Weights of a small GPT-style language model, trained from scratch on English Wikipedia.
Size: 15 layers, width 160, 4 heads of 32, MLP 640 GELU, 6.66M parameters.
Architecture: LayerNorm before each block, no position embeddings, biases, tied embeddings, ALiBi.
Training: a variant of Adam for these matrices, 174M tokens, 10608 steps.
MLP neurons of a small language model. Each row is named by its layer, matrix (up: input weights; down: output weights) and neuron, and shows model dimensions 0-159. Each number is 128 + 24 x the weight over its row's rms, rounded and kept within 0 to 255. Numbers have three digits each.
After each neuron's rows, "fires in" lists the words (lower case) most often at its 100 highest values on Wikipedia text that the model never trained on. A number after a token or word is its count.

L6.up262:129163064143114094171159178125110164155144101135093094132120160145096151122107101131111121166144180124098135156105121114141139128122142129136101108087136154114155112129148107142133123136160098118165192126144104117188117111134156165145120105106085093141143125107149114124111124104118162135133102125132176135085144127100143137120159115163181087159126100119160121119146135092138134099111126129155132128144143148100110143148129120070112167110118132126119106106116154096145120095117098
L6.down262:127158138137136138113115127125116120123146101119138106148129130132119124178154148166113174122139103117132138112104107175117141152151154177164129092125131125133158154104119142148101144131132166112165145119116114140161096152124096151121097133092105103132157104081088140147122152107116146109136116072110108110085124066114116149123134155161109095143149150135132142178183082100157115119075126114101064142136116176119106144169124134128108123166147143114102162148120096135108143110104131
fires in: "a" 74, "in" 20

L3.up570:103114117145146136121155140112118145101081132148112121107122078068112139148144107133127168185126133108060122108137142109134146122094128144127103133143147165136137138121133143132111124145134127154128118128180167107103125134132107126116162160137119160128209133161139105071125118128121159129102142116102129099111151127176171094078158094131151091126113132146160146162117125150149134136122123130132098098113118084116127156121153141137128134102071129132137126115152082139166147120117070
L3.down570:150147124117141119180109118149143118137139112103147126138132183150105119106147127129133093100094149131188125167095124126141071111126139106185138104148102097117144142136146109144147111112106099131124099124104143124120158082121168134125138107107141094109058128130135167172130132115119114119130104154133150103152107123115107138167105137136108126153139121106120101098100106092095105094131110145128141171132171138161152095134084121123158114151188142177123105158140181122136130104115161
fires in: "service" 21, "work" 13, "role" 7, "career" 6, "works" 5, "nationality" 5

L12.up180:146158129136141129104191196127155166091135116133115142145120121123104134119107101150170139152141167112130149127116136157129103136155135092135108116132129137112134096121107140129169109162144095163148161109085157148137118152136123122123113118109156089123134081177099156114132150103147117134121129108106129097078146146113091142090151105125156147175111134119139080147153105130138107097136107131120111155166145143122134134170118125076136079103109180112053111109117110140147143117123130
L12.down180:109124132092103172147105149133142123137136149104136145136100152146157151130099150135106142123111144125127093157064128121099149138162116173125172140129132106119127101165157134150150143143117114130101153083096140103165067144127136160186070103154159123145108141076127121132135124137103107141118115133107154116157182086136142161137138125146105065093145193134118149132134135171105140115139137128115138115140131158089129149118137152126127130102137135088092123072129104135125114115108123
fires in: "a" 28, "on" 11, "in" 10, "to" 9, "for" 5, "the" 5

L2.up289:070140089156143166158136117160132143107134113160135117124132107098128121164126105125095138117091122165130100126141158115140163132095128119124149134181142135157117085147172134144161135130145111109104167103113117134123132142116145120117102116155177064129140115137118171108115130070130146127129125098111156114165114094131122065125120135123133137138148102146172101119157141138142119132125146091121135152122120109075114063186164117143145139164128122173101106138079147100112126135140127
L2.down289:125132130140147127116149087154137143099135141133105150134097139149117095131184127106120101160187142094158166122180141120147085149108152116118110106098191125105155110120155108088141154147146141142154142127146137118116140107138138155098186137099116108114102151089088129117134098139138096120158165136126133125097096100088097146125127105115110122145117178118114116087131107126138135119103106109137099120133157172141135169110107122117115193155095116107120119086113125151128190111124121
fires in: "was" 49, "is" 12, "had" 10, "a" 9

L6.up307:090167170106118101098166139126122136122138113125123111146119117119161089146122126152173130084109167076133161096109179138161120138141107125118110142133141109116117117143137138153143149099148110137097151145136161136083136125119121150129107143143074127137119113109171101097085109107162109153154173107099144125149170115153126130162135123136122149097169112178124099171137143133149122100180151142094101131078125090073122098147132145093100140138136124141096156160130113139156133126133102
L6.down307:129119132137132138128177091110143101085122175150143115110135101143107114151147125154081124149139107142168149166142031124136120113138127126147127123091126101135169138167145127146134126164124124098117131106107086155111128110141154121141120099113127167112176119144092133158126123140110116125132127087145143106084117132073095105116100146105101125141162177129094105082119118122152158156078089136170116134124117139158128169139161140118138125146179129126152140116127109123124130172123144
fires in: "s" 56, "age" 4

L10.up22:049144110138122143115132194099150124100159184111109109127075132136094148113139106121103141102131141087099107144123126131130103126151130111110129147148103127158130123137142172134117103155110095154137153133109099158081145157155139140135122145114121154155145129134149145115112080103147121137156165155149180157119142102143092134107086112110071151146148134129144127120137167109165116093154107093140119157085101073103122132124150148128126129123124121110123147172098113151146113127152092
L10.down22:110110132158175112117167117114157102130163104146126113135139068111118136166152107136104097149135113155127186112138133122150121136118162139116112130128108150119110105118112157150116101100130087125169131156084105111123132119151149106107109169110077149093156124110143106117109146136135138120105147126156075134097124107108113087111146133162139135120149166097119100077150124138186135102135117145132128104124149134102135176114138139153134126142203148155156119129150060111125166152124109
fires in: "s" 46, "his" 34, "her" 4

L12.up2:086180152110095102104145141096144110097093106115138141150106127073108113106121117136127137160142130114098115155153140134117125100131142165103128149159132181173141114117149145134101134137135133123134103168109123157100099123117131110182134160112142124136194145126123136125147066037163098119149128144153115154113121090107098085122080134119135127142155124119153109123131099133145132126136137131147134156125117133111143129096178164122131146101150093131081143133116126122153096159159115
L12.down2:138104082110142130093110107123143092168120127140151134146158101168092117174127182131136149158118167150104142133122097150125107155137135135142135118117114135122131093113119111162135104090140171089164124111083164079139115120153154095117116104125085158092104078132146148146129142104157126076095165106101163092109124172161117116139108136146115079114124170148123100124125144136149123157154086111107146110129134126149134167140118113118152137094169122159149132092133154142154144125113127
fires in: "his" 35, "her" 10, "s" 6, "ebner" 5, "in" 4, "chaisse" 4

L12.up163:152189126136138131078129188154127180094128164120123096135136142134098164126113155154117147130177121088115081112133146126125116141135163162122098111187075119130148117178153129116148128156144117155147141148160110168121123155148132132102132131131154133114132077148157145145088107124128091122122140125119116128091137135138093153099118096096081091096160131147119092143123119115155143100141117120110137131119150149100123143099113133151137144076123148113131109118080118158092118138151091
L12.down163:129090130118156165118158114123146113107137128095140146146095084123119102101138122115104161111103171146105141113122130161140123165143172117130123124110127113125127090105135110135139145148126117179135119142122118117126135137142128090144144143096156153131145123134161130085153139081090121128127089093115087111127159088113101106152136103130141126149114213104114094149132143129152114143120168155109143150158083130108150233119146118117139120134146137114102131112169078092143149137136111
fires in: "in" 31, "a" 17, "the" 13, "s" 8, "on" 7, "his" 7

L9.up300:091110068134120100100143135150162187161132122129163149149127135143120121114160149144144099180092149099130111138111142130183109126126127134147114103146144150081145126140163127144130100120142095126162165119089121143145147159119125146151125105092140097133146125133150119145102172122130162124100108090107127107089160107123094156088087150144160147130135104106186135136164163117109140147070120085147125140142149102108130130130107126101138130093091123120092086125122143086107126136145097
L9.down300:123112119117105121105119118129082126103167114131160119156120136146135113121150169163138142138150112111108159153123112125118148151129153138137144121119104117104155146128181106142140151158123151117124153133100148193150084096111099145107146128131145074147086093116078115144171147130146080177125099100126130116069146116155131153111146116142114072151100144112138160136155172088126131109121138144093129109120142180135124120192119123104128138135149129085117124168095126112083109112126143
fires in: "a" 71

L9.up70:091167148133124130134104150152145128125134114140143152094114091103145174161107107127110139155138136132101113104136175165090111119125109129100100101137128173116154063134162122134141124157113103146157193129080102122149143142158170079146153159123130132148130131110111096142138109125136138169134105110152121127168134150135080136138143131146151121096102108154160123140172105138129136104151099085130132163065113125082095127113131140149154132122110103127148074125094139145118093127152116
L9.down70:125107153127137130085150170135137139148136114130122097128118136104146155149116107116150132149115148131158116137116115148152104131117124104139135155123092127155123075119056123149134148175146105092157132182121135100139117134139157099114108157128129115110096097111086112101149132089100126124134141161142122144106116161092107089127116105159134117119093162131085171101188102120125144101146124125114093164174142167138153176159131117142109164141121160098101082100119106152151102144170143
fires in: "in" 40, "on" 22, "to" 10, "during" 7, "through" 5

L2.up151:112149113108136136110165113165148159131123120101139156128100101100135111136117111181142126142108153151117170093141137134144133118111134158136138105102135141110143045173161144148128075103118146107159164152112165105134139136156133166143093116106141072148123152124133077112187127126170148115136098156132080106113148149127142111146130129135172150095117132156147097117129127155133165150116133121137090160127150132095117133105144130124130150110150066138115113140111172137154122107145084
L2.down151:157146151147140136130138146119107134090116105115125079093156129158087131143161129122109117088162118122140135152120135137098134116148174143135109133142124126147131142145100124120115167131136114179088118134142111160151155111088143116080154156106129129119113112139123150175125120125100124133133132072149149136102113109108154140124147121100089085139134150113089151106083114118132106104163119143104150125114148138163109214144122144135129082122109182152140136150102078132072102183128153
fires in: "also" 15, "they" 13, "a" 11, "has" 10, "earned" 5

L8.up540:119164094138136099113155137143161124163120079105155128170106112125164122145130165125126106158123149084135155130135136094179116114123126159150094109150141143085170089135181154158144092125151111120118179150062125138128154124108151147126119104136122110174140113126153141168103142100112120141131099077115137109102179139100143158116091123147125140129145111135151120147111143108152127141135137133103094115074127135097084114156135166095153123117087116139148130125108131114098153123157089
L8.down540:137140149116086086098148128129115129137117123099117141141123146143159109110125138165125125107130156115120124153082090119142140127124164148141113122131105122125136106135135117115137103159146150126139127132113137154127111129136101157136098125120139101148136100104133149178113125169111092149106090097121094084066196118096129150100145114144129085156119211127121164132110132111158110133148151122085105141129130176129123220169153151077131111136124142120133150156126117121079138131145137
fires in: "a" 95

L6.up453:142148126141174144171166147129123101150078130146109126103123133125132142111152115126126155075106130099140213103139135103127111148104143089103120113104141181100150126093160126140142148074106114149131121164144111152155096156153129127125164148138128121134161151131119143117182121061108103098167075133134119118127126155140127093136075083141166170142126134134101117112134153138126112136145150147100149128096105123137142141132138146133162134131095113154135120107106123098073119129140113
L6.down453:120134131129090092087113096101135189074145115139113121142115107135110119124103166148165094166156153135134068144140145151151122114114138149147147111167107101120110125157117109103152121159131112140145088093129177115102137113142137105195112111108115140111134110128157141130119110162119149141080145114103152139137140103139081134162166122128149081118141086149094145119113109114123136084137132097119097125173122120105127084120149148112150162126171115140152147177145158137142168121132124
fires in: "they" 24, "her" 10, "them" 8, "the" 8, "it" 6, "flying" 5

L2.up378:096141096136159147118158137134133122094096095139180143125100157135124134137151108127157092148125131097172109116114151098151119097095139122116123145110109153154127125128154140160134095097137137135106134168166100211120139165150163121132101147108129139156148166143115092115109125101118136084136118102111178120134112132100137127099147106123170145139137110134143109141101191167142150113101119103099167138134129133117114061067151134149166112133129102122103142122097123117111155103144104
L2.down378:128136147140099137127130119128146134125156148127080097125161098121136103118135162124120145140157107093113122162149120145147143149152121136148144170148162148117165110128114130082115134109105103095141163102100135076115155083104111109114139086157127129098108089102118158152141142127122139128129131157151144100104153143143142133126108144153151103111117149110147134105159085098092090126166126127137110110068159135143121226182105124095096168140121167119122091127149121140130101157137114
fires in: "a" 17, "his" 13, "their" 13, "based" 11, "its" 9, "feldblum" 5

L10.up118:136128115107080164113086155136170120113144124121117095121117136106147140079129149111089108158135102152083082129107113164157146144108129134082101133215087184100118113141145132137113133109193119173135176120148111145126110122105147086161117153108140129131170112124112149144106114155141141148136156135110152150157140154144104113107108130141159143118131132130165120134128104116129110120171098124085133105110128133114131157130159105099128105108101136102115124121110153105084093123145160
L10.down118:156119114127146122129150128157129131161112142134074184161159105135122109144143111135119110111143182117124133120137125126095146167111145154157134121094119103086167089097097133152102076111107135139157090140103124119172101134116150119085166145110118121095150118122145072098162120083105112174147108124135122141090154121121129095157144130144139089105128164096098169147165150135110143126117143146161121134125101143120158118116107116118117178144092111126139081129115111146168108147173142
fires in: "the" 54, "of" 8, "in" 6

L6.up209:148116080099169115109150155174111150127062110137146142094122107125138131098134132106153120111127168144124110163139166173150178166090147161115154112135084169103108127112144158107126086094105129126134146149131094130127103172118134147145124130105155115093133122125079133142168132131169127140175107099136134153095123129082148127112097124156169142132153124123101098126162184116145133136137113134133132116114153160110130121103132128108134161130092101110171122100121137097111162093142107
L6.down209:080131154152104150141123094090143138104163130133113160133125127113130105146139103132121132142142123129137130107132118093098123146146134062145130095111166099147099135121144135106113120149132152166142131112150161122124157064197133117090150077136141109165125140110177130077128102112095120122093140135124139095155147160158098152149167124136097081102120102117131157154128108117131136103142121110135124132155135130129118178170119105146126107109142200150120136172087116142108097159128131
fires in: "they" 41, "an" 6, "a" 6

L6.up362:087165084124103115159156165162168128132170116150125117154155110133131121136169121132097140130114115134110111135119149111182184124107104162095111118166134174118095110127160113139146131141144131141139175094086120149111138140153126113118103106136132128141160146153143159154137153081159112103156133107120120087162123106090111153099121116134153139084134102145145129134157161102157161122131127083139121125106119146103115095159117113078152150119105095115126106116110145081085126101168096
L6.down362:158127124146113071109124109140138150127105105091157101132103117116119158107135125123133112117121156141130168141144129146168125144175165096148132125126108104092193109122136103143084131182142113099141174127126132126146104145126134145116116099140105112157124116069123133178116126143137090141127105078120129132096163126093117173111149132127164118125081171112126176139131120122142135095135151129109126111115156163081144171159174156104097163092127141117110136123074104120136114143101136
fires in: "a" 51

L6.up84:080121085118148130112151147132166102150123122098148129120109123100137116128174131122140113152152177109100158156129165146167128149090125172124092107133180137123158118152150147155128146120114129143161173118109134098098100148122153158110126109127117107143142157176110128123141115103120158086110085120121126143085136114127185115111070101153132128103136082155142116140174151124110171103111097139145139094097147116111086105109090141149109120130116087147124099119142154103158146103146119
L6.down84:130076162154117107109150133137090149143130077163098126128117162166125115137134068130089132133150149116169147137142088117168147154148132142144085118131149134153080123106096192115105158131126137075115110120131138157169115084172099098112122127134140125115163121101136085155125117134132138142138103109130167094149151163128109146111142135129122106117096156137122143136118115119108096099122126161140132175165140150086149119138149134070147143118151166122098123148094102121105135136104156
fires in: "a" 27, "by" 19, "was" 9, "an" 4, "another" 4